Weights of a small GPT-style language model, trained from scratch on English Wikipedia: 31.3M parameters.
MLP neurons of a small language model. Each row is named by its layer, matrix (up: input weights; down: output weights) and neuron, and shows model dimensions 272-335. Each number is 128 + 32 x the weight over its row's rms, rounded and kept within 0 to 255.
Before each neuron's rows, "fires on" lists the tokens most often at its 100 highest values on Wikipedia text that the model never trained on. A number after a token or word is its count.

fires on: "ite" 19, "old" 12, "ap" 10, "ital" 8, "ast" 7, "ient" 6
L3.up1344 [ 60 105 126 140 101 142  88  82  96 130 166 113 106 132  80  71 127 156 124 116 136 171 142 172 116 111 146 113 177 205  92 142 136 184 159  83 148 119 160 129 164 117  92 149 140 135 124 104 115 116 204  99 162 150 188 110 162 169 169 118 124  84 158 139]
L3.down1344 [ 99  71 123 178 139 170  75  95 162 147 174  97 149  99 149  72 134  73 101  98 116 124 156 142  81  95 140 108 134 105 185 139 115 113  70 159 182 103 150 102 199 121 101 143 130 107  88  82 194 149 132 129 151  92 155 176 119 128  69 111 167 103 188 128]

fires on: "a" 18, "ed" 12, "en" 7, "ing" 7, "i" 6
L6.up17 [124 105 135 129 112 129 126 107  97 196 129 139 104 189  84 107 123 183  99  98  94 135 124 125 107 110 108 147 132 131 113 147 119 147 171 175 117 161 150 156 136  90  90 129 104 148 109 143  93  84  38 140  99 120  84 184  89 171 107 108 159 165 197 146]
L6.down17 [140 167 151  65 125 145 119  99 122  48 160  81  72 158  93 136  90 125 151 157 106 166 106 111 153 109  83 165 162 137  92 135 148  71 116 143 138 115 127  76 152 120 157  88 178  88 183 133  92 108 144 149 116  88 134 133 113 136 167 156 140 223 182 194]

fires on: "or" 18, "ar" 16, "ast" 10, "id" 8
L3.up1471 [115 115 112  76 117  86  89 210  84  95 100 155 127 140 148 178 118 152 172 175  79  87 156 122 152 137 149 172  99  89  78 161 172 112 180 151 115 128 172 112 134 139 105 111  95 136  96 113 207 154 167 152 128 122 179 164 168 143  70 183 141 182 119  47]
L3.down1471 [147 133 100 149 138 154 192  77 159  71  81 103 173 139 146 198 161 184 158 118 134 107 127 133 193 115 162 139  91 133 114 138 146 147 124 125 137 101  96 156 139  90 155 115  93 101  73  84  59 136 117 169 170 103 120  85 149 146 129 134  90  79 110 170]

fires on: " " 100
L6.up148 [120 105 133 103 179  97  98 145 153 169 145 161 130 142 140 117  68  37  94  91 127  76 170  81 105 132  94  84 139 135 191  97 104 126 145 165 150 158 128  76 124 121 181  84 165 161 117 147 120 149 116 116  37 136 142 102 134 162 187 147 141 126 149 126]
L6.down148 [161 107  86  82 139 144 177 178 202 103 146 133  36 128 138 107 130  96  97 142 114 101 119 117 115  94 142 147 103 138 101 144 143 139 135 179 117  38 169 122 117 128 167 100 223 133 101 155 146 131 146 183 120 145  84  71 127 146 112 134 116 127 155  95]

fires on: "w" 13, "em" 11, "m" 9, "en" 9, "k" 8, "ask" 6
L4.up754 [137 158  73 167 116 121 151 130 119 102  93 128 139 116 131 125 167 100 120 182  71 129 131 135 159 160 106 159 120 131  73 103 155 144  99  76 101 173 219 119 139 123 113 132 105  76 112  76  69 174  68  86 172 119 132 143 177 161 112 167 128 172 127 142]
L4.down754 [132 110 149 134 116 110 156 157 100 151 122 138 112 166 100 173 151 124 151 157 130 133 156 171 165 121  85 145 138 161  89 212  85  88 123  99 123  70 130 113 120  76 185  67 131 116 103 154 181 124 105 162 215 141 104  59  80 133 128  62 105 140 142 112]

fires on: " as" 22, " ex" 15, " Ex" 11, "ch" 9, " ch" 6, " and" 4
L6.up207 [ 74 106  94 107  86 114  94 105 127 169 135 146 150 221  96 165 141 171  78 162  76 144 148  97 136 138 125 116 121 141 130 147 170 130 208 168 149 107 130 146 106 102 109 129 127 159 120 136 142 116  95 129 106 151 153 171 161 107 113 107 178 130 141 105]
L6.down207 [ 96 156  73 154 118 116 165 139 123 102  65 143 165 155 111 140 117 130 120 126 119 104  54 177 161 101 162 113 100 135 104 117 117 126 138 172  62 166 101  51 144 190 145  80 106 156  90 131 131 165 121 127 101  96 164  98 146  74 135 177 147 146 146 149]

fires on: "b" 14, "en" 12, " and" 9, "it" 7, "ach" 6, "ate" 5
L3.up987 [115 128 142 171 153 142 113 174 111 142 165 101 145 153 147 114 154 155 153 168 127 159  81 169 152 111 136 134 132 163 176 172 148 153 131 139 140 189 140 117 174 134 151 141 146 118 139 117 175 112  85 158 129 126  99 114 112  47  86 138 143 125 155  85]
L3.down987 [181 132 160 137 175 132 137 133 175  63 192 145 108  79 156  88 148 165 105 151 192  87 159 105 119 134  68 130 128 117 118 156 115 134 105  92 130 145 163 153 134  98 103  67 118 146 127 123 122 147 132 136 186  90 101 116 157 122 164 158 100 118 142 150]

fires on: "y" 27, " and" 22, "s" 11, " time" 6, " to" 4
L4.up894 [115 121 121 142 121 129 148 134 178 133 162 112 145  96 134 136 118 128 133 237 118 214 150 130 157 102  92 129 177  69 163 163 181 116 184 150 106 135 112 133  97 104 132 166 156 130 122 144 172 152  99 114 103  76 112 145 174 199 154 148 140 111 114 139]
L4.down894 [120  96 145  84 130 208 161 103 115  85 146  73  95 166 134 132 169 119 178 148 116 107 123 157 106 169 165 162 106 132 159 149 135 124 100 157  87 143  18 131  85 145 112 147 127  64 105 153 166 136 124 110 188 153 124 140 144  70 154 113 132 153 135 155]

fires on: " |" 23, ":" 12, " Total" 10, "1" 6, "29" 4
L3.up859 [175 109 159 156  90 150 120 125  98 149 120 124 129 111  95  97 175 156 100  90 104 109 126 146 220 101 140 125 138  67 118 100 156 149  92 143 105 105 162 108  79 154  74 124 152 202 132 161 146  97 140 122 127 137 129 100 138 182 194 147 161 136 121 150]
L3.down859 [126 116 128 130 124  70 124 140 127  92 103 163  93 159 204  92 122 120 135 148 114 182 104  92  78 113  94 115 154 175  87 152 131 140 165 154 124 126 159 144 101  63 125 151  82 109 187 178 100 165  85  73  92 137  91 133 156  98 146 137 180 132 168 120]

fires on: "or" 21, "and" 7, "ie" 7, "is" 6, "e" 6, "ter" 5
L6.up401 [ 79  72  95  92 130 155 122 162  99 141 146 176 103 153 138 162 159 145 101 134 149 187 114 134  83 100 135 144 118 118 148 157 155 180 108 168 101 167 162 109 113 132  89 139  89 113 100 144 101 149 144 195 140 132 181  91 116 127 197 103 188 179 171 124]
L6.down401 [160 122 134 106 139 132 175 160 117 126 182 163  49  87 189 143 114 157 131 149 102 145 149 119 115 179 120 150 129 157  64 116 117 195 164 133 192 122  82 161  64 133 116 147 110 141 118 166 237 122 124  86 118 152 146 121 108 101 122 128 183 109 140 118]

fires on: " |" 38, "s" 13, " of" 6, "." 5
L4.up1488 [188 145 211 155 150 182  61 100  88 115 115  96 112 114 100 127 119 127 121 107 133 106 186 129 118 125 109 138 147 128 154 139 102 142 115 130 101 164 121 129 119  84 153 179  80 144  17 163  91 115 104  95 172 116 124 146 162  54 101 167 134 148 149 140]
L4.down1488 [114 153 130 121 118 129 144 187 148 116 117 162 107 132 121 153  92 139  78 119 144 170 171 165 126 123 142 138 101  86 126 146 105  86 183  70 157 155  89 176 147 169 115 121 100 110 186 141 166  99 151 114 128 134 147 112 164 146 152 157  77 193 142 130]

fires on: " with" 23, " of" 12, "on" 7, "in" 7, "re" 5, "ra" 5
L3.up1649 [162 153 115 111 138 142 123 144 137 149 135 147 111 119 109 101 123 134 127  94  89  86 155  96 112 159 125 134 144 109 155 153 141  57  59  64  42 108 176 170 136  90 123 108 114 135 108 135 116 138 117 127 118 134  91  94 156 103 105 113  68 110 111 148]
L3.down1649 [ 93 152 170 100 163 127 125 133 106 162 158 103 115 170 161 144 138 128 148 140  97  78 100 107 126  41 159 116 169  95 156 153 168  84 112 136 124  90  90 133 127 140 136  79 122 152 103 146 116 107  99 118  90 129 164 115 163 108 111 171 148 147 230 173]

fires on: " " 20, "e" 15, " e" 12, "-" 10, " gen" 9, "c" 8
L3.up541 [ 73 128 126  90 147 144 125 130 127 154 107  88  92 147  61 116 135 107 114 193  83  93 149 107  81 143 168  95 116  71 147  90 165 125  88 157 139  79 120 107 162  99 150 120 182  98 161 160 122 131  84 170  36 109 163 142 173 127 136 138 118 131 177 155]
L3.down541 [187  86 117 137 134 144 138 172 206 126 108 119 143  96 140 128 113  89 149 159 138 105  83 165  97  82 101  37 162 145  91 106  97 181 140 148 152 110  91 159 134 154 160 108 177 147 136 128  74 131 108 159  94  92 122 135  73 178  53 128 140 139 206 130]

fires on: "'" 15, "al" 11, "und" 10, "g" 8, "ing" 7
L3.up1581 [193 149 149 105  72 128 133  98 133 107 149 143 120 155 152 130 121  70 192  85 136 152 200 194 146 132  61 113  91 130 142 137 124 158 110 111  71 121 146 184 143 153 122 123 119 157  78 140 148 121  93 145 132 120 172 185  79 108 141 126 118 134 126 117]
L3.down1581 [133 150 123 113 168 156 139 131 163 152 157 127 119 102  89 118 141 110 162 102  85 101 139 127  97 145 129  76  29  88 156  61 171 186 135 146 133 128 154 137 115 189 106 196 170 116 146 130 102 123 122 115 169 129 153 110 116 154 136 122 140 141 160  60]

fires on: "it" 22, " =\n\n" 10, "tt" 6, "'" 6, "o" 6, "\n\n" 6
L6.up177 [ 99  97 148 134 126 127 114  98  77  55 161  81 160 141  78 144  99 104 138  84 113 156 185 200  86 149  82 129 108 142 164 126 120 125 138 174 121 154 122 182  93 133 114 113 140 120 139 166 152 124  76  68 130 138 170  46 175 112 108 122 134  95  93  79]
L6.down177 [142  93 134 157 125  76 154 182 114 100 177 143 172 135 147 140 138 115 162 118 135 172 194 163  88 169 148 133 109 107  83 121 129 132 101 137  89 172 117 159 145 142 169 104 120 114 106 113 106 109 115 133 141 139   0 152 125 128 157 113 116 101 119  92]

fires on: "ul" 39, " of" 16, "ulation" 10, "ublic" 6, " for" 6, "et" 6
L3.up1395 [195 161 146 133 123  62 140 181 132 122 114 102 172 125 157 167 138 107 183 119  86 136 109 123 133 120 137 123  60  99 154  85 187 110 208 169  84 133 102 130 160 117  95 159 168 125 109 136 114 149  80 135 166 143 118  64 142 103  99 116 125  94  79 131]
L3.down1395 [111 173  70 135 173 225  83 187 143 166 161 111 106 147 164 121 139 104  87 149 115 113 190 152 136  63 170 112 171 138 129  99 153 153 101  88 153 153 146  92 134 156 152 143 152 114 158 154 109  82 115 119 167 121 152 132 156 118 163 163 197 201 137 146]

fires on: "ing" 30, "t" 14, "ed" 10, "it" 7, " went" 6, " played" 6
L4.up1632 [ 97  90 144 140 105 138 179 138 125 172  60 122 166 165 110 179 147  64 138 119 135  97 110  88 171 156 104 127 136 136 178 126 158 146 150 169 153  97 115  97 154 118 142  70  87  90 165 114 164  81 186 150 143  98 120 143 104  44  97 113 148 177 118 121]
L4.down1632 [114 175 168 124  88  90 113 112 113 101 144 121 153  71 104 131 170 141  82 108 110 134  63 168 136 128 134  93 119  66 101 106 140 121 145 113 139 115 154 139 173 176 106 110 132 114 183  89 145 176  99 130 137 107 116 116 182  86  89 117  96 154 105 113]

fires on: " |" 63, " " 21, "ended" 4
L6.up759 [118  94 158 155  91 129 140  90 130 125 135 130 148 133 152 143 157  82 125  91 123 129 120  79 174 139 198 162 115 124 125 103 140 151 122 146 143 169  81 177 130 126 109 102  98 150 119 127 114 137 126 181 114 164  94 106 179 119 146 120  92 111 100 165]
L6.down759 [112 109  88 141 170  99 129 162  92  82  70 140 115 106 107 143  99 130 120 150  97 128 115 153 174 115 152 154  76 146 136  79 119 121 131 102 144  22 105 104 132 127 153 114  92 133 118  73  92  76 167 149 135 151 156 142 124 114 101 122 115 130 103 110]

fires on: "on" 17, "ars" 8, "y" 8, "ult" 7, "s" 6, "et" 5
L4.up699 [127  97  91 177 156 102 144 170 157 127 105 183 103 119  12 120 152 139 131 160 132 144 188 122 162 114 167 170 181 141 103  78 133  95 151 156 160 134 106 124 124 151 110 107 114  99  94 115 129 127  97  77 114 113  79 141 185 205 190 151  88  79 172 102]
L4.down699 [152 170 187 117 144 156 139 105 168 131 113 125 101 148 152 126 117 153 165 212 138 127  68 148 141 142 145  78 153  80 100 117 164  83 112 146 125 142  37 158 125 130 131 108 144 103 154  84 140 115  60 143 105 142  61 115 129 141 150  74 112  93 121 140]

fires on: "ad" 14, " died" 12, "oy" 11, "ul" 10, "il" 9
L4.up1291 [112 105 161 103 100 108  97  80 122 134 101 132 230  95 147 161 130 138 109 113 155 146 107  98 132 126 119  99  75 133 137 140 109 111 137 123 135 158  99 146 123 118 147 192  67 171 124 129 171 166 132 181 106  78 153 123 151  85  91 120 134 129 181  79]
L4.down1291 [126 178  96 102 151 133  82 113 156 113 118 114 149  86 145 141 107 126 110 173  57  74 181 141 126 167 121 114 185 130 136 164 107 110 147 144 112 145 110 131 148 167 123 171 188 129 150  56 114 145 110 124 143 103 117 162 157  97  70 167  82  50 129  83]

fires on: "r" 43, "ed" 9, " Gr" 9, " make" 7, "ry" 5, " made" 4
L3.up1193 [145  88  98 154 167  97 134 129 110 131 117 125 144  62  61  90 144 131 135  96 153 115 144 151 115 129 148  87 203  78  79 109 121  98 127  68 131  26 119 158 121 116 160 118 197 144  76 125 120 109  78  84 150 120 135 131 115 172 139 109 168  93  61 168]
L3.down1193 [ 80 169 107 117 171 105 141  99 114 144 181 128  65 182 185 170  93 149  69 145  66  95 144 115  96 141  85 100 165  57 125 120 130 151 143 174 200 123 107 187  98 120 181 139  96 113 144 169 162 122 182 135 134 125  81 128 155 147 163 135  99 150 133 151]

fires on: " to" 12, " has" 10, " also" 10, "ell" 8, " was" 6, "ed" 5
L6.up216 [133 140 152  95 164 223 106 120 125  50 165 104 151 163 144 103  84 134 110  88 181 139 138 150 113 133 102 142 158 120 156 137 124 112 145 165 153  90 106 164 172 162 179 139 110 190 155 132  91 140 108 136 117 142 105 125 154 221 132 111 193 139 175  95]
L6.down216 [196 133 136 163 159 135 152  76 119 149  97 115 120 129 123  68 143 144 123 161 131 115 167 102 112 107 150 142 135 187  54 109 128 131 173 104 101 186  88 125  79 187  92  93 115 171 126 144 153 125 159 170 142  95 176 136 141 108 155 113 198  64 123 110]

fires on: "ic" 26, " Gl" 16, "l" 11, "es" 4, " gl" 4
L3.up707 [147 129 144 135 106 146 115 122 121  86 161 175 146 189 131 114 144 140  93 164  40 142 117 127 157 180 130 149 131 168 172 126 148 126 105 172 140 118 152 138  75 196  77 138  50 132 150  94 149 138 112 148 100  97 123 141 154 127 130  79 172 143 109 131]
L3.down707 [155 178 131 110 139 173  97 139 140 111 106 133 128 144 106 125 145 104 152 119 152 110 154 103 138 144 170 152 111 136 156  76 114 102 114 170  94 123 159 132 124 122 151 105 137 118 108 179 133 182 127 143 128 125 126  66 124 109 155  87 106 142 111  84]

fires on: "'" 33, " rec" 7, "u" 7, "arent" 6, "el" 5
L4.up460 [160 187 126  92 177  87 178 136  87 133  86 141 156 166 103 155 127 126  69 161 163 126 156  81 140 128 151 131  59 160 123 108 117  52 138 150 152 126 133  72 193  96  96  95 127 184 101 112 146  85 104 138 141 129 136  97 136  98 128  89 153 158  78 138]
L4.down460 [197 140 169 126  87 122 104 174  93 104 199 148 161 142  72 116  98 163 121 188 123 124 164 102 159 105  74 144 118 122 140 148 102  98 204 124 135 148  86 188 159  55  94 111 174 129 176  87 111  91 172 149 136 116 135  89 120  64 150 137  64  99  59 160]

fires on: "d" 24, "k" 13, "v" 12, "g" 9, "op" 8, "j" 7
L3.up795 [121  83 128 115 119 104 139 128 108 117 162  88  97 138 138 100 131 175 110 200 137  86  89 145 133 101  80  86 110 153 106 114 188 110 163 142 107 110 109 112 116 103 123 160 172 128 128 163 100 134 148 134 192 106  98  99 130 196 135  74 137 129 147 110]
L3.down795 [122 140 149 118 117 129 136 133 111 125  64  84 114 167 141 118 136  77  94 118 138 132  74 155 115 119 112  94 136 113 169 144 101 181 164 153 148 147 152 111 136 116 124 184 158 146 124 133 138 119 121 130 146 115 108 109 129 139 127  88 127  95 120  93]

fires on: "at" 14, "ached" 10, "ital" 10, "ast" 8, " At" 7, "ach" 6
L3.up416 [ 98 130 135 154 141 107 116  99  89 119 168 176 152 156 115 165  78 141 119 102 107  79 154 161  83 118 142  80 162  93 162 119 147 158 163 146 171 113 156 116 148  98 157  93  89 125 110 114 132 111 103 109 133 105 195 165  95 207 179 130 100  81 163 118]
L3.down416 [125  86  93 155 147 164  76 107 109 153 102 114 131  88 122 148 177 150 156 173 178 101 163 155 197 145 130 157 134 121  94  97 103 131  83  96 180 124  90 141 139  85 148 105 132 102  99  89 150  98 195 135 144 205 142 171  62 126  85 177 119 141 148 106]

fires on: "e" 20, "re" 11, " to" 9, " fe" 8, "ed" 6, " of" 6
L3.up1079 [126 205 138  75 140 140 156 104 155 124  83  80 138 112 127 143 104 127 104  82 141 119  97 131 123  85 146 123 143 141  87 130 102 131 136 113 167 128 148 134 129 119 148 136 109  78  82 177 116 113 173 152 120 109  90 145 134 126 111 113 105  97 117 141]
L3.down1079 [119 211  67  85 160  87 132  71 148  93 113 136 155 108 101 192 115 140  67 159 164 170 124 146 129  99  75 107 149  95 119 161 107 152 125 107 122 133 123 110  90 105 156 108 154  87 148 130 119 151 107 163 138 112 120 118 183 111  77 164 141  52 142 189]

fires on: "," 17, " (" 15, "-" 8, " |" 7, "s" 6, "N" 5
L6.up1159 [150 115 158 141 118 188 138 124 158 113 132  83  65 143 217  64 114 123 144  92 113 136 145 103  73 148 166 127  75 150 164 135  80 148 155  92 122 150  91 109 122 161 197 119 118 137 176 132 183 170 126 112  57 194 127 141 133 154 167 119 102 136 146  76]
L6.down1159 [119 123 156 127 162 130 125  95 148 126 122 125  86 121 163 172 111 132 112 176  69 119  92 189 134 168 149 156 156 164 159  69 198  88 117 157 150  76 177  78 148 134 180 131  99 121 132  99 113 116 135 124  94 111 160 156 172  95 172  93 153 157 130  91]

fires on: " of" 24, " the" 22, " Camp" 4
L3.up1243 [105 166 154  79  65 121 116  60 118 184 146 132  79  75 148 151 109 134 118 127 100 166 152 123 149  87 131 110 136 135 142  93 122  95 107  66 138  95 168 147 100 112 154 145 196 154  82 139 144 134 154  81 134 166 156 161 109 164 106 135  91  82 115 139]
L3.down1243 [109 181 130 138 116 116 140 130 154 133 129 130 131 163 161 163 118 135  78 147 152 130 161 124 132  52  74 134 137 111 152 105 150 161 112 146  70 143 113 133 144  83  90 117 183 123  90 124 129 100 133 152 113 112 107  82 133 162 120 156 154 139 176 191]

fires on: "ed" 27, "j" 8, "t" 7, " Je" 5, "u" 4
L6.up1020 [ 84 151 130 109 137  45  96 133  80 164  39  75 113 132  83 137 114 119 119 132 146 113 146 187 127 129  72 117 130 124 124 114 122 116 161 129 205  83  55  73 137 141 100  96 116 125 181 124 129 129 107 108 179 141 115  79 125 121  84 116 180 124 159 100]
L6.down1020 [151 192 127  75  99 119 108 138 175 168 108  72 151 158 152  98 128 136  74 113  51 129 129 142 132 183 181  78 104 148 115 164 135 107 114 136 169 135 182 106 178 153  95 114 145 104 151 135 137 106 122  96 140 150 104 132 182  98 160  80 173 156 161 122]

fires on: "." 20, "k" 12, "m" 9, " Part" 6, "ay" 5, "im" 5
L3.up825 [ 95 130 129 182 138 162  90  95 122 175  69 120 148 145 128 190 125 161 107 120 126 137 172 183 111 161 156 164 114 182  77 151 137 127  59  56 109  87 167  93 147 152 184 107 137 128  81  87  70  88 122 132 172 150  35 107 166 161 154  97 121  91 176  73]
L3.down825 [151 149 162  96 138  90  87 146 181 158 185 184 176 134  80 148 122 181 163 153 128 153 125 216 112 132 124 138 137 123 172 110  98 101 110  69  92 116 193 131 142  46 123 143  92 146 133 106 117 142 175 124 242 141 116 138 130 133 113 120  90  89 143 113]

fires on: " was" 18, "j" 8, "ay" 8, " first" 7, " of" 6, "ol" 6
L3.up1646 [100 124 168 151  55 127 150 102 117 115 176 117  52 112 159 166 155 163 115 145 200 158 142 105 125 110 159 148 158  79  66  87  74  91 148  96  93  90 104 131 141 127 136  97 149 167 132 130  83 147 124 127 109 103 188 124 100 125 133 207 100  51 124 112]
L3.down1646 [126 121  77 123 121 147 135  74 104  96 170 111 154 121 161 135 125 123 133 107 121 190 168 182 150 160 137 129 142 109  93 117 148 105 115  74 157 145 129 156  68 151 176 157 128 158 163 165 191 125  87 121 109 193 148  81 117 183 133 157 113  91  96  65]

fires on: "an" 13, "is" 13, "on" 12, "ient" 10, "ran" 6
L3.up921 [119 132 139 130 125 129 120  84 111 121 168 117  97  91  88  83  96  91 180 178 103 138 151  33 154 175 148 164 191  77 126 163 166 154 183 168 154 112  83 100  63 196 125 107 148 153  94 112 134 184 135 111 116 165 125  82 142 103 123  84  82 121 149 188]
L3.down921 [ 94 171 127 163 147 163 120 155 111 158 126 108  91 118 102  89 113 103 112 134 155 132 100 145 138 187  64  90 163 148 111 134 122 103 114 132 143 131 128  93  69 137 129 178 114 138 194 101 136 151  75 125 111 114 135 162 110  83 133  53  85  52 111  92]

fires on: " and" 22, "in" 11, " in" 10, "ied" 8, "m" 8, "it" 4
L4.up1685 [132 136  79 108 145 121 116 163 152  83  74 175 171 148 138 157 208 134 168 155 135  97 112 160 191 156 158  85 142 109  52 147  88 127 128 155 141 137 159 117 136 164 165 145 147 194 156  97 183 120  73 117 157  97 101  57 108 121 141 165  81 127 154 175]
L4.down1685 [155 153 166 175 128 116  88 111 125  74 132 162 149  84 159 110 128 154  62 117 169 123 150 166 121 139 137 115 146 131 137 146 169 175 164 119 107 138 211 151  86 110 102 116 134  56 137 145 104 130 146 103 147 174 122 114 128 153 115 110 134  84 144 132]

fires on: "ed" 22, "ing" 11, "t" 7, " was" 5, "ided" 5, "ved" 4
L6.up1004 [116 130 135 132 140 155 157 124  88 110 112 130 158 122 134 111 156 181  92 113 112 100 141 111 130 189 124 152 184 114 101 169 109 115 108 132 106  40 160 176  97 105 118 100 216 156 126 117 160 115 101 149  89  79  81 150 162 162 118 162 149 191 102 131]
L6.down1004 [164 132 181 124 122 103 176 100 127 134 142 161 147 108 102 149  91 146 143  87 165 150 143 137  61 150  71 112 113 157 119 113 136 162 121 110 106  93 106 128 106 221  84 138 110 154 174 123 110 122 108 122 133 123 106 170 148  80 184 129 176 110 200  86]

fires on: "and" 15, "at" 10, "ing" 9, "is" 8, "ed" 7, "k" 6
L4.up1740 [112  69 157  67 107 166 134 155 113 131 142  78  85 198  99 123  94 168 153 138 121 163  98 137 133 126 157 113 111 173 146 147 134 132 181 175 135 149  76 150  98 124  76 168 108  97  95 180 106 126 121 154 148  85 193 165 107 161 131 108 101 105 132  88]
L4.down1740 [159 179 115  93 121  88  64 140  83 137 181 143 104 109 155 161 135 188 102  69 114 113  78 164 133 137 173 203 133  39 101 100 121 106  95 154  99 130  96 140 140 101 126  95 148 157 139 115  59 119 163  72 130  92 138  84  80 117 130  89 209 170 172 147]

fires on: "on" 44, "in" 8, "-" 8, "ment" 7, "ion" 6, "ant" 4
L3.up251 [179  91 144 123 171 138 161 122 123  96 173  44 125 121 134 131 114 125 128  86  96  99  60 159  95  72 156 181 121 103 122  93 173 185 188 110 113 141 116 131 126 105 142 122 119 108  94 194  99  61 118  93 144 147 118 156 143 110 135  81 132 107  86 108]
L3.down251 [156 102 186 130 149 214 103 136 152 139 129 114 101 125 152  99  77  86  82 125 125 168 121 156 147  94 150  97 155 121 128 157 110 162 174 143  77 160  97 156 120 167 133  84 136 131 116 119 144 174 119 190 136 125 116 112 136 132 154 122  93 132  91 162]

fires on: "l" 31, "ec" 12, "-" 8, "h" 7, "x" 7, "H" 5
L4.up1197 [ 81 129 111 121 119 135 122 129 119 151  97 119 119 184 138  63 156 112 130  78 146 139 127 148 103 149 158 137 132 140 181 152 125  71 104 145 126 108  57 148  71 145 127 141 106 119 155 132 148 102 140 146 127  84 156 102 157 130  83 126 141 102  15 158]
L4.down1197 [131 177  73 116 127 124 152 110 146 143 151 156  90 121 129  74 138  81 109  96 133 166  71 152  67 101 128 144 207 155 129  64 120 137 117  73 140 122 153 147 143  93 171 119 128 151 128 102  98  94  86 129 105 107 173 120 142 125  80 123 168 134 199  79]

fires on: "." 30, "–" 14, " " 11, ";" 8, "w" 7, ".\n" 4
L6.up1076 [150  75 115  90 108 165 136 133 136 173 167 120 153 136 164 110 152 136 134  94 134 191 103 138 130  95 149  86 111 146 161 148 115  99 165 129 152 115 118 124 148 128 151 139 172 104 168 107  86 171 194  87 161 159 149 142 118 180 131 118 133 173 155 150]
L6.down1076 [153 187 107 148  96  63 137 141 136 126 149 142 154  89 137 113 131 117 148 165 148  74 125 232  91  72 122 157  75 183 150 128  76  93 149  99 127 129 129 135 100 157 143 132 169 105 145 120 128 115 132 115  84  86 114  87 129 169 137 107 157 115 157 211]

fires on: "l" 20, " def" 8, "ol" 7, " exp" 6, "ul" 5, " under" 4
L6.up824 [169 197 134 126  99 177  91 160 175 175 166 141 114 129 226 110 166  95 133 103 150  74 114 163 136  96  93 101 134 112  95 123 109 129 121 122  82 129 142  76 153 134 118 115 133 145 132 118 140  90 130  85 188  89 108 136 104  89 177 109 156 101  86 138]
L6.down824 [125 141 126  83 157 128  99 124 165 150  87 165  86 216 131 173 217 113 178 141 146 125 161 160 123 131 121 148 141 137  76 142 102 133  86 115 146 118 115 133 165  78 132 187 168 107 131 100 111 156 157  33 113 187 160 164 128 126  93 142  96 112 124 138]

fires on: " |" 44, " |\n" 21, " " 8, " N" 6, " Re" 5
L6.up63 [ 93 139 101  94 178  91 149  54 101 100  97  96 164  72 152 115 129  97 129 100 163 106 130  87 110  88 146 106  78 187 107 113 111 118 112 154 159 175 106 155 169 107 102 135 154 148 113 180 124 114  93 162 124 152 108 102 136 167 120 114 135 154 134 127]
L6.down63 [131 104 160  97 158  64 109 114 133 158  77 140 151  93 116 113 140 174 184 141 173  96 167 111 113 132 150  83  64 121 185  47  92 132 135 153 119 130  76 145 111 168 177 111 111 180 108  55 124 133  94 197 111 159 115 157 129 136 119  95 145 101 108 114]

fires on: "os" 14, "om" 11, "or" 10, "ast" 8, "201" 7, "199" 4
L4.up1431 [152  92 106 139 155 108 202 160 104  88 180 110 124 197 103 139 171 124  82 116  89 117 112  96  44 102 119 140 106 141 160 121 182 139  91 173 130 136  99 178 109 158 122 116 137 111 138 123 115 116 156 150 147 160 111 183  87 173 173 160 132  87 122 137]
L4.down1431 [ 63 167  88 138 159 148 105 139 159 129 151 144 188 161 133  74 193 160 146 121 152 130 142  90 159 123  85  71 213 115 158  79 109 135 167 159 118 172 127  40 118 140 164 156 165 112 205  99 101 140 115 143 119 138 119 107 115 121 141 136 157 129 102 138]

fires on: "'" 34, " II" 24, "it" 8, "ial" 8, "z" 6, "u" 5
L3.up1572 [114 178 130  88 129 130  78 148 148 128 109 123 142 143  67 131 162 128  91 121 143 200 135 161  93 103 114  91 108 105 176 107 101  86 113  90 142 166 137 109 120 137 126 158 145 145 176  91 126 118 147 145 123 145 178 160  88 118 152 121 160 153 102 135]
L3.down1572 [210 133 134  93 121  69 147  91 115 127 166 143 170 142 101 186  83 116 147 129 129 167 111 114 184 108 136 129  88 124  97 155 105 108 134 142 126 150 150 173 178 114 111  96  97 106 123 130 131 140 101 114 172 109 145 115  99  99 101 136 111 109 141  99]

fires on: " of" 39, "an" 8, ":" 7, " through" 7, "ay" 6, " San" 6
L3.up700 [132  89 218  87  97 145  84 114  80 164 114  94 115 155 137 133  93 114 157 102 175 145 135 109 141 135 104 108 158  84 104 162 132 115 126  94 133 113 121 139 144 150 135  82 114 155 118 146  80 162 157 105  85 139 162 117  55 137 121 145  72 123 149 133]
L3.down700 [137 146 125 123 105 137 130 205  92  92 106  86 128 110  93 156 154  92  99 109 103 169 130 183 127 118 114 164 157  83  76 218 125 127 123 118 106  87 148 161  76 110 175 134 148  70  87 195 106 127 137 176 140 192  91 140 117  88 107 174 163 161  86  85]

fires on: " " 41, "." 38, "l" 5, "202" 5
L6.up810 [125 100  88  92  34 118 135  63 142 157 161 163 103 121 123  56 166 102 145  96 116 117 189 155 138 165 141 147 124 143 136  77 168 122 121 202 132 135 133 181 117 114 164 132 173  92  94 115 185 172 120 125 125 110 129  93  83 122  97  76 148 166 162 115]
L6.down810 [132 165  28  97 152 127 141 134 254 127 157 172 152 127  70 111 115 103  62 105 106 119 100 111 121 115 111 135  93 117 124 138 129  93  86 121 149  87 165 128 132 148 139 148 175 100 158 159 141  84 123 216  80 112 204 152 180 117 169  67 104 152 146 104]